config = dict(
    n_layer=11,
    head_dim=128,
    d_mlp=2048,
    norm_place='pre',
    rope_base=10000.0,
    qk_norm=False,
    attn_scale=0.0884,
    bias='none',
    parallel_block=False,
    optimizer='muon_variant',
    lr_mult_o=1.5,
    lr_head=0.00575,
    steps=6748,
)
MLP neurons of a small language model. Each row is named by its layer, matrix (gate and up: input weights) and neuron, and shows model dimensions 256-383. Each number is 128 + 32 x the weight over its row's rms, rounded and kept within 0 to 255. Numbers have three digits each. A neuron's up and down rows have the sign that makes its largest values positive.
After each neuron's rows, "fires on" lists the tokens most often at its 100 highest values on Wikipedia text that the model never trained on. A number after a token or word is its count.

L5.gate1285:156075179124090103082159198162098175136166140113128110141130148123134176161090099060103125192153130110132126097118169160137151137107159108128194186086119128101172069149144120149098123140168149136113118119122100148099078094151120117127072086118083204099148116172118125138099103097123128124072170177148202120174158137109163134128107094115213063076153126134105094151113165079099081108156
L5.up1285:085100056141121126147103141149126136117128108113127111134111083133156121087090080162154167157097063116095118109126104117129143126109093173139124123196166101141173114149095147077103101122168079125141135130115118192099114154193147146122094101145164065075096172099143124191160165119109109190115141057173107212109117170085088147095055140119120060132134144164133055113121165102131071180128
fires on: " both" 23, "and" 9, "oth" 8, " either" 6, "ively" 4

L6.gate970:174117111111115139168169124136126210114162176110125105099125122075083103162181156076142130147072121123134148158064098139147140197134120143092102146081122102104068066156132090172090137136096198082151140133116189112152119092185160109107145144126112185067116142175136134195113095124193129124089154164120097113167084165115120118055176089146186071146104128134078171109162091189070080124146
L6.up970:149104139135166163098126187078120181169168100149095082157148099091102136188177158075156115166082101152097123164093066153147107159140161130113117119067114081103139103159129098148095144114099199096150127155092147153103112121176150107128123142116114139138173112165179146119103106105117111120069147163116116091151148151146189093103098112170144142166134093154112121129167090159077123138122
fires on: " of" 23, " local" 9, "et" 6, "atic" 5, "ic" 5, "al" 4

L5.gate960:072112127150122162125129112140126166170120094102135139126118076098143118088145096125153086150112197121078126147156133118126140165150138114092081122151136097106130155148160151140130094107062116145100052107154148157127145082121084097121102091148179094040155200133080097156145075123126092130187110169105168106072133159082132129110157132065175116085173114181175143145068152139116135111152
L5.up960:140108100170112108102139119162151166134080114148089114154154090130112098104192108099106112180139118141038095182162134098139129116076109138114063107174114169153076147076122154071142161067069095095136090132127124104102120140124091072091116123146160159159121114118160129196134102133148148091134122111154158137148176112058140107075105157116159100088068149124075134184134087115122143151133
fires on: "or" 12, " who" 11, "one" 8, "ent" 8, "val" 7, "ouse" 6

L5.gate564:116053142119174118126133103143104119138155084119136124119156118116120124156106162155131088146142152111180118087086134115091159129123137097163100141112162184117112100090105124155151171108185090119159177175147118115156076176071093114101129179162175129118088108165149128120145130136125113124085077149115197167119137166140145136108146158114187096141152117112123147148182154132105146155051
L5.up564:077080087104136177166103124072095101141108152097103074159088104147071112129092113089095104095128097173100151134110127148104143101142106105093092181132152226129152068166121202142130200116135094114076101110086118103116078131126153050130084179135154124118118122172122141174094124140081139158106117101161110085184138110112138159199102172068088161165150165098107125129094191156115160142097
fires on: " State" 26, " state" 14, "ard" 14, "ate" 5

L5.gate598:146183144109081196198160110137115166149146114119156160160101118106177177126148158151214120142114151121131139185065100113106109082179141108137178097119140186167118110108139114164095140150174165196117118133211112122160205138141107106108066113125160120078170118164156219143117162180129130151099154143154138186097145065114148164172163153157136139108203109118141106129116178099131126126090
L5.up598:104121169109141136146113126112135107100141166089168148125129063127161113179188134150179076095157143114160089100113101114143117124110185092116222103121115180175091179144143161162079097231155056074106112094135087142148145126138042141086136090154062120083159076098126133134160158165130072085134090120167167162086155072126155157112188175105138068139135124176147146079122126130111148115122
fires on: "z" 28, "on" 18, "og" 9, "om" 6

L6.gate682:106148125133186085119149150116114101090120123082143101109074115137160154125200223122111165088161108065192114111145096091102092101175161209086132152123086121148100179159128190113120162086142093160103108101137128175145154118139196111140098110077172160106162079178100178107086133114157142116102171126090156114142155096124121119183154072089132101111120110175137062067129176159087117180131
L6.up682:179139152098149112101097110149133115110127111127116102096099100132100086133116190156193087123108117100086087128110118153150122164151179153118115097122123094160056135075159159113122154125131159138155126134125074099130081124184146126086114142094130157108134114112170105096098152113137106200142167126189113061121166100109111087117150072145162079116175122129140186144098115118141124101106
fires on: " or" 37, ", " 13, " and" 12, " of" 6, " of the" 4

L5.gate984:113112111130144176097097138108103147125093164198120080073136175148144107142100089103162093062076110119103096121125104142151131124115180125187144100176108147152054095120104094133093174149080168121140114083144138214087074125130147142181111158154149110154140094125199145111146099126127142104135108138174160115129103130162177156197123141098168050145074086110111178128156121080144122144152
L5.up984:083177050087188113125043164127145102073115118126126130044153143142117106100073106120182078145156123114116081129156143122136089104167111113111110116067141142091150103119129161129166093135188038161119201164126137153100096097134151141157109153159123045138135131125171119165116108125194120124115124205146166112107089129108153163148104094140148170142131213085111105096089082167144159109114
fires on: "1" 23, "2" 21, " med" 8, " used" 8, "er" 4

L6.gate1195:111129117123121137195123171167150111124097167088125127127099121131217170155108176161131107171166106150120109092090110118098125118152107116112127052149139087096172077180066102158182152162125119065116125159107119096098126139078091125108123161175160082145115138171159141171138130100147138170114110164181142135109146119121113149121085124124146111071107165128107126073154162123168175115116
L6.up1195:139142105126061142156180135084119140119167122116140142120179066107138188145097169197145134143123176125120120129106148102130091146107188122187096028131123108129101109142184145119152184104088134102111165131183080074142139132095102117107137128172146137134102111113118195084047127130195114158136055171175148129109133149149129065087136147123131129120082172182128147115113123130130070075178
fires on: "ab" 19, " | " 13, "az" 6, "ed" 5, "i" 4, " total" 4

L5.gate891:101147137107125128142124147114146138126118091138141111109146150099174116093116120101161133089078166117109176156168146132090126101097081101105097131069141107159123176124061161182096125125119095053171122128105112140084145181081080095099088154069127105117114137151130042111140168156099132094203087130149150185153155205089140154123096121101100142112108054200046120146139155123095162118169
L5.up891:135137158111082122112115144104158132095213149186067122151138131064200146126145170149152168143107143092177135165135202152132138109112132077167150140127133145157184147077141187131127131094171140076171096135094130118135149111074146165061203093107126141128143162114139085099108175154124122144169095124154141196135124121149183103154119127147188166150144103150090169100136168145117091104138
fires on: " we" 24, " We" 15, "e" 11, " Will" 7

L5.gate0:131122127129165162084130130143140090152132144100102178077131142183084135171060131148096074144104159172109128117076180120113136138146190115141151120149126131121132087091103137137099088146121111146137102111161124076161184179164154118130166107154089129070144166172102176110159115136150102174134127094086126157127111148110123133080109106140139115139173122128182151083116224228087120150140
L5.up0:117118112131163131091098168170102120147173136079114100153113078135142131082116094157092185160174167076166174175058162157158122104126158113114185095151174131149185151132134152142154138103136092140130124135141109078107119114127196100128087128113136174112168099129155133139158105119127104187168118110109133131107119179179100115129168137163161154070133097127144120147156096105085131121186
fires on: "air" 19, "ur" 12, "ster" 7, "hip" 7, "ais" 5, "oor" 5

L5.gate867:142101175114058130166124163126068147121187104162059136131110109122081142122103098109169157134134100143084150062077140129106144122146106112101163134138120152127125104120111144157194083116071129128186107089117096101061148113145128132055102159181109139100109168152134120123116096148105119188160136067108180130123129088134133200135138120123156123155165160096240118112099128123155153149135
L5.up867:120097143119070119132194156129125110113191137192173128116198196120131139104201146117107184114125120132155090184147068155171138115105091117069141110146169150150109137134132094154089090136129162190142146099117071144127128169118061103135092135138110116127080205153106187096123109108082115073145069125105128143166092127124092189162107187107179146153151122117126096073141145180124152115059
fires on: "k" 32, "erg" 9, " work" 5, " more" 5, "y" 4

L5.gate882:114108088166126107116117148114134099155133147157145100146116137155100081113127173154145082073124140153133117057081108133195094097186104184090125103109154088150099101179085183120141175194103192061232123142124133119141121130077124149108164097147090179109111130144134161144075119132114137049092134139113117148072160133156156115100094135109125156120086128130186117141070089115095107139153
L5.up882:163117147178098109076104100088128110094179136152113115110170080138082112109178151117200142063107093099132138091165120166194132125171170161109103085135152103136126053190134108102116152147129142122135080131135071105097147082071128188119096131139139078110124195115172167120150141136128131081152102134128099141189190123086131139203131124180154110162124110195159145118110135128131141140141
fires on: "'" 26, " goal" 10, " goals" 9, " | —" 7

L5.gate716:173098123094091055092170139192118133126119143161118153112159144089109178137142095158130115147192112148129166106147176094172114127061204085061040136128126144063091138151079159129127150221126128158196098126130139119103139101149157139199197083159079109110087127122085101053123126092100145171073106168114093125062156192105097101140128125120164099146142097097116102123087058173094112120114
L5.up716:174075135071132196096121042144211107148122085124118104143107148187100142114180138143141127074093091159101078168117087150118138134102037097094139176113101130097098153174143107113184108060097131143110123154109125118175196103129190077072152159051121094140140136112135083136157164145082133145124078116129101057138108110081201069152173099151123134203152119091201142105098141090112130112139
fires on: " up" 26, " out" 20, " Out" 10, " grand" 7, " vill" 4

L6.gate1136:161180100092092110139131097128168173095108107173129162121078122081127069162143116111058076117116118127167150145155123131101151165122160138132137125176196111189102098110180129134079076112105160081175149113172086189142182176115161167154193171134168098156161142120109085154071225182116179133120104155131148104101141120142120141138112115091107149085117124143107122094108173156157107129146
L6.up1136:148082108177114105059142143142161143148082179163160113157070144124125144164147146097129056096123130117148164165157108129105117187151069131146148139175119109109143127153105164143140200141121143114169194124111145152141171075118132167091105140156089089173154146107152126081102141117186160128092113121157140123115142132184110147096115067139079122140105088153157117131106123050131130111101
fires on: "or" 31, " tw" 11, "yl" 7, "y" 5, "al" 4

L5.gate1310:126144145174152123094144151123131097128139106146142128051102093087075121129109137165111146103147156131160149134184118143097182147171138150169123101148198210123066126130142079130200117093087093174141110151119106098141111126091148101177125094151144138132113137107142057134094218148150052122100149115092148118136106189153083123129162090127114103118199136163140160152092124136181095124130
L5.up1310:130145169179140155094175165100104104101094182126114096151155166171060148138127074168137141085116160107116121168101148137159149094125174210194137055126203116129166134124117113180130144166064139120170160158121168124165153129159167132168084108111106079111147132102197109095151119089186145128111162143103130126071122154131107094161128172126131125093161160155155126131087089066061128157124
fires on: "am" 24, "or" 9, "u" 8, "x" 6, "al" 6

L6.gate2030:161107142121103139105106137100080097116065124090133106110190092165095157149136101169151155127090120064157127170136128116182184130195110116119105179102135158083206122204117111129098110109151137093125116117143137118067094129093156098094101137099126117182171157131121133093105146143155132186096154149152129104177135109160141107136191124129131161071106166113149093128153175152142111186173
L6.up2030:134120124144208156083131122143129109144111139106143119087130150090125125143101141150128163107140108144136170166072088155163082089090074102132146140129107128084107103186132114125104121143134134129213182117141129122083153133119138120114130188151165096140151145128203185083128165149151130161138115156121121101143188202144175112079174055139199101106115122110123064127108162145105152080138
fires on: " " 31, " or" 18, "ou" 6, "tar" 6

L5.gate27:165148126104118092147145132111164133175134179117111144140114134108196102173154073102089116105117144126118094103100110194127162173103097174186146105107123095153169165120134165177125072187105116094123083137106137129170086153114171209192118153122119127065159135133106172126107149167102111113095167127168107162148134128150206092127155140170164150094139087105124164079100124069091146134107
L5.up27:122131135176165079174130141169120115063173186144130112106141086112109100164139146113184160111137106188160089141138102168152155126165157137151122151096106078102077144117132123084089116183139150147077150132115116168119158079122161145158164142148106178129145106082128162128197110155086167136122122152110084151167104132134126128185071110161116129138143160118138162153144113108096092092088
fires on: "ar" 13, "at" 11, "am" 10, "if" 8, "E" 6, "ang" 5

L6.gate1073:092168116156131164106083113136163107122138142097127145149139192132148138157086148146068127142195123124150145121147171111177107134153148077141074207130130120116073094118140165164080182187134126092159121144173127139129105102107182082104155146143144078110153174115120154176130102211142169128085112163217120106101187114114126154143132124076130113130120092124133100144114142159148076154122
L6.up1073:160136168090163172148148105139106069122160071155155147112123134109203144153157059168109175164190102089092078176135126139120136126160088114105104123130144100111083166119143141164127162132149091161121114110152180146115139076106115098140143114068108044124089161161153084126158129156166151133139110132145155163132156137197160134122118098097103078104099115070111146084091149169146146141143
fires on: " out" 24, " Out" 8, "ot" 6, " inc" 6, " Her" 5, "is" 4

L5.gate1323:217116149126159088167137130143106114172057112106117104071160111145137135145149127109103139197113100114127160163130142093128144170104137121080140158092197118126116165126148128154128099144131141157086205118137063204111147092054055120130135074097135137079136126103138158091075101142190144141109117114125129159120122123116145112118097149111105153146173185096163166154195164179201110072109
L5.up1323:127191113095161153155099206081159183141141151156159091131133160123180137131088092132178082143152145099116138108048155100154144102101086086077148102141103091192151109158145114092087152104050112168145121057152113151073106139154111135157111149142158133147136074166151120090132158125154127135161131127129091164075073115097110132134123078116131155141150078132110135120128143149148116171101
fires on: "." 24, " serv" 19, " D." 5, "ac" 5

L6.gate1771:135053142086155097152137130131120187135150124133123112140129136129121143130063139153176075122143156159094105112114089129177154127177108088109179107132128153168129080141145152083150148093105090079114056164044169108089174077140197115106123142122144188101134185172155127072120116112133110073117119083151108095089115111100132158105164159109131083129142105111139071125126119098104165069157
L6.up1771:036112135119104095118126126092148155135153151137084094155095146148139168155222104172179154110167081114111139152156090119124120096164149121120145132093130111115064138130161104107071149135094183093189142199089127149130096092077190099129158120068123198140179146169135117064080131142164115042145149174133121143155123115123148095108136148104119172115125119133102173121166098085119144135171
fires on: "." 14, "ag" 9, "og" 8, "um" 8, "ical" 6, "eter" 5

L5.gate1324:199115140140139110123120142112112073134145118150104128097126132109104166106129160093074153122142182181211140137140106168111170168086163173096139123119126127148095135124121133103109144147139163135115145079173114155104127094135167073104152193129116166111082160179130113132179088099139142174150117119148123143130109153153116142081094084099174134111085089140181097151190143189137177161155
L5.up1324:109144092110140084140128137070147130125118113133126124137137105089116140115108183134080176149122154125121086147166110146168118143114194153104092122102137137124082143062146128104158169158165148123159164129150145128095182121130178093116175105114123156155098116191102066145149140138052118126169066103209064101112172129113144129089145138148194149070072113110126114138116179150103127072152
fires on: " built" 14, "a" 12, "5" 10, " located" 5, " is located" 5, " in" 5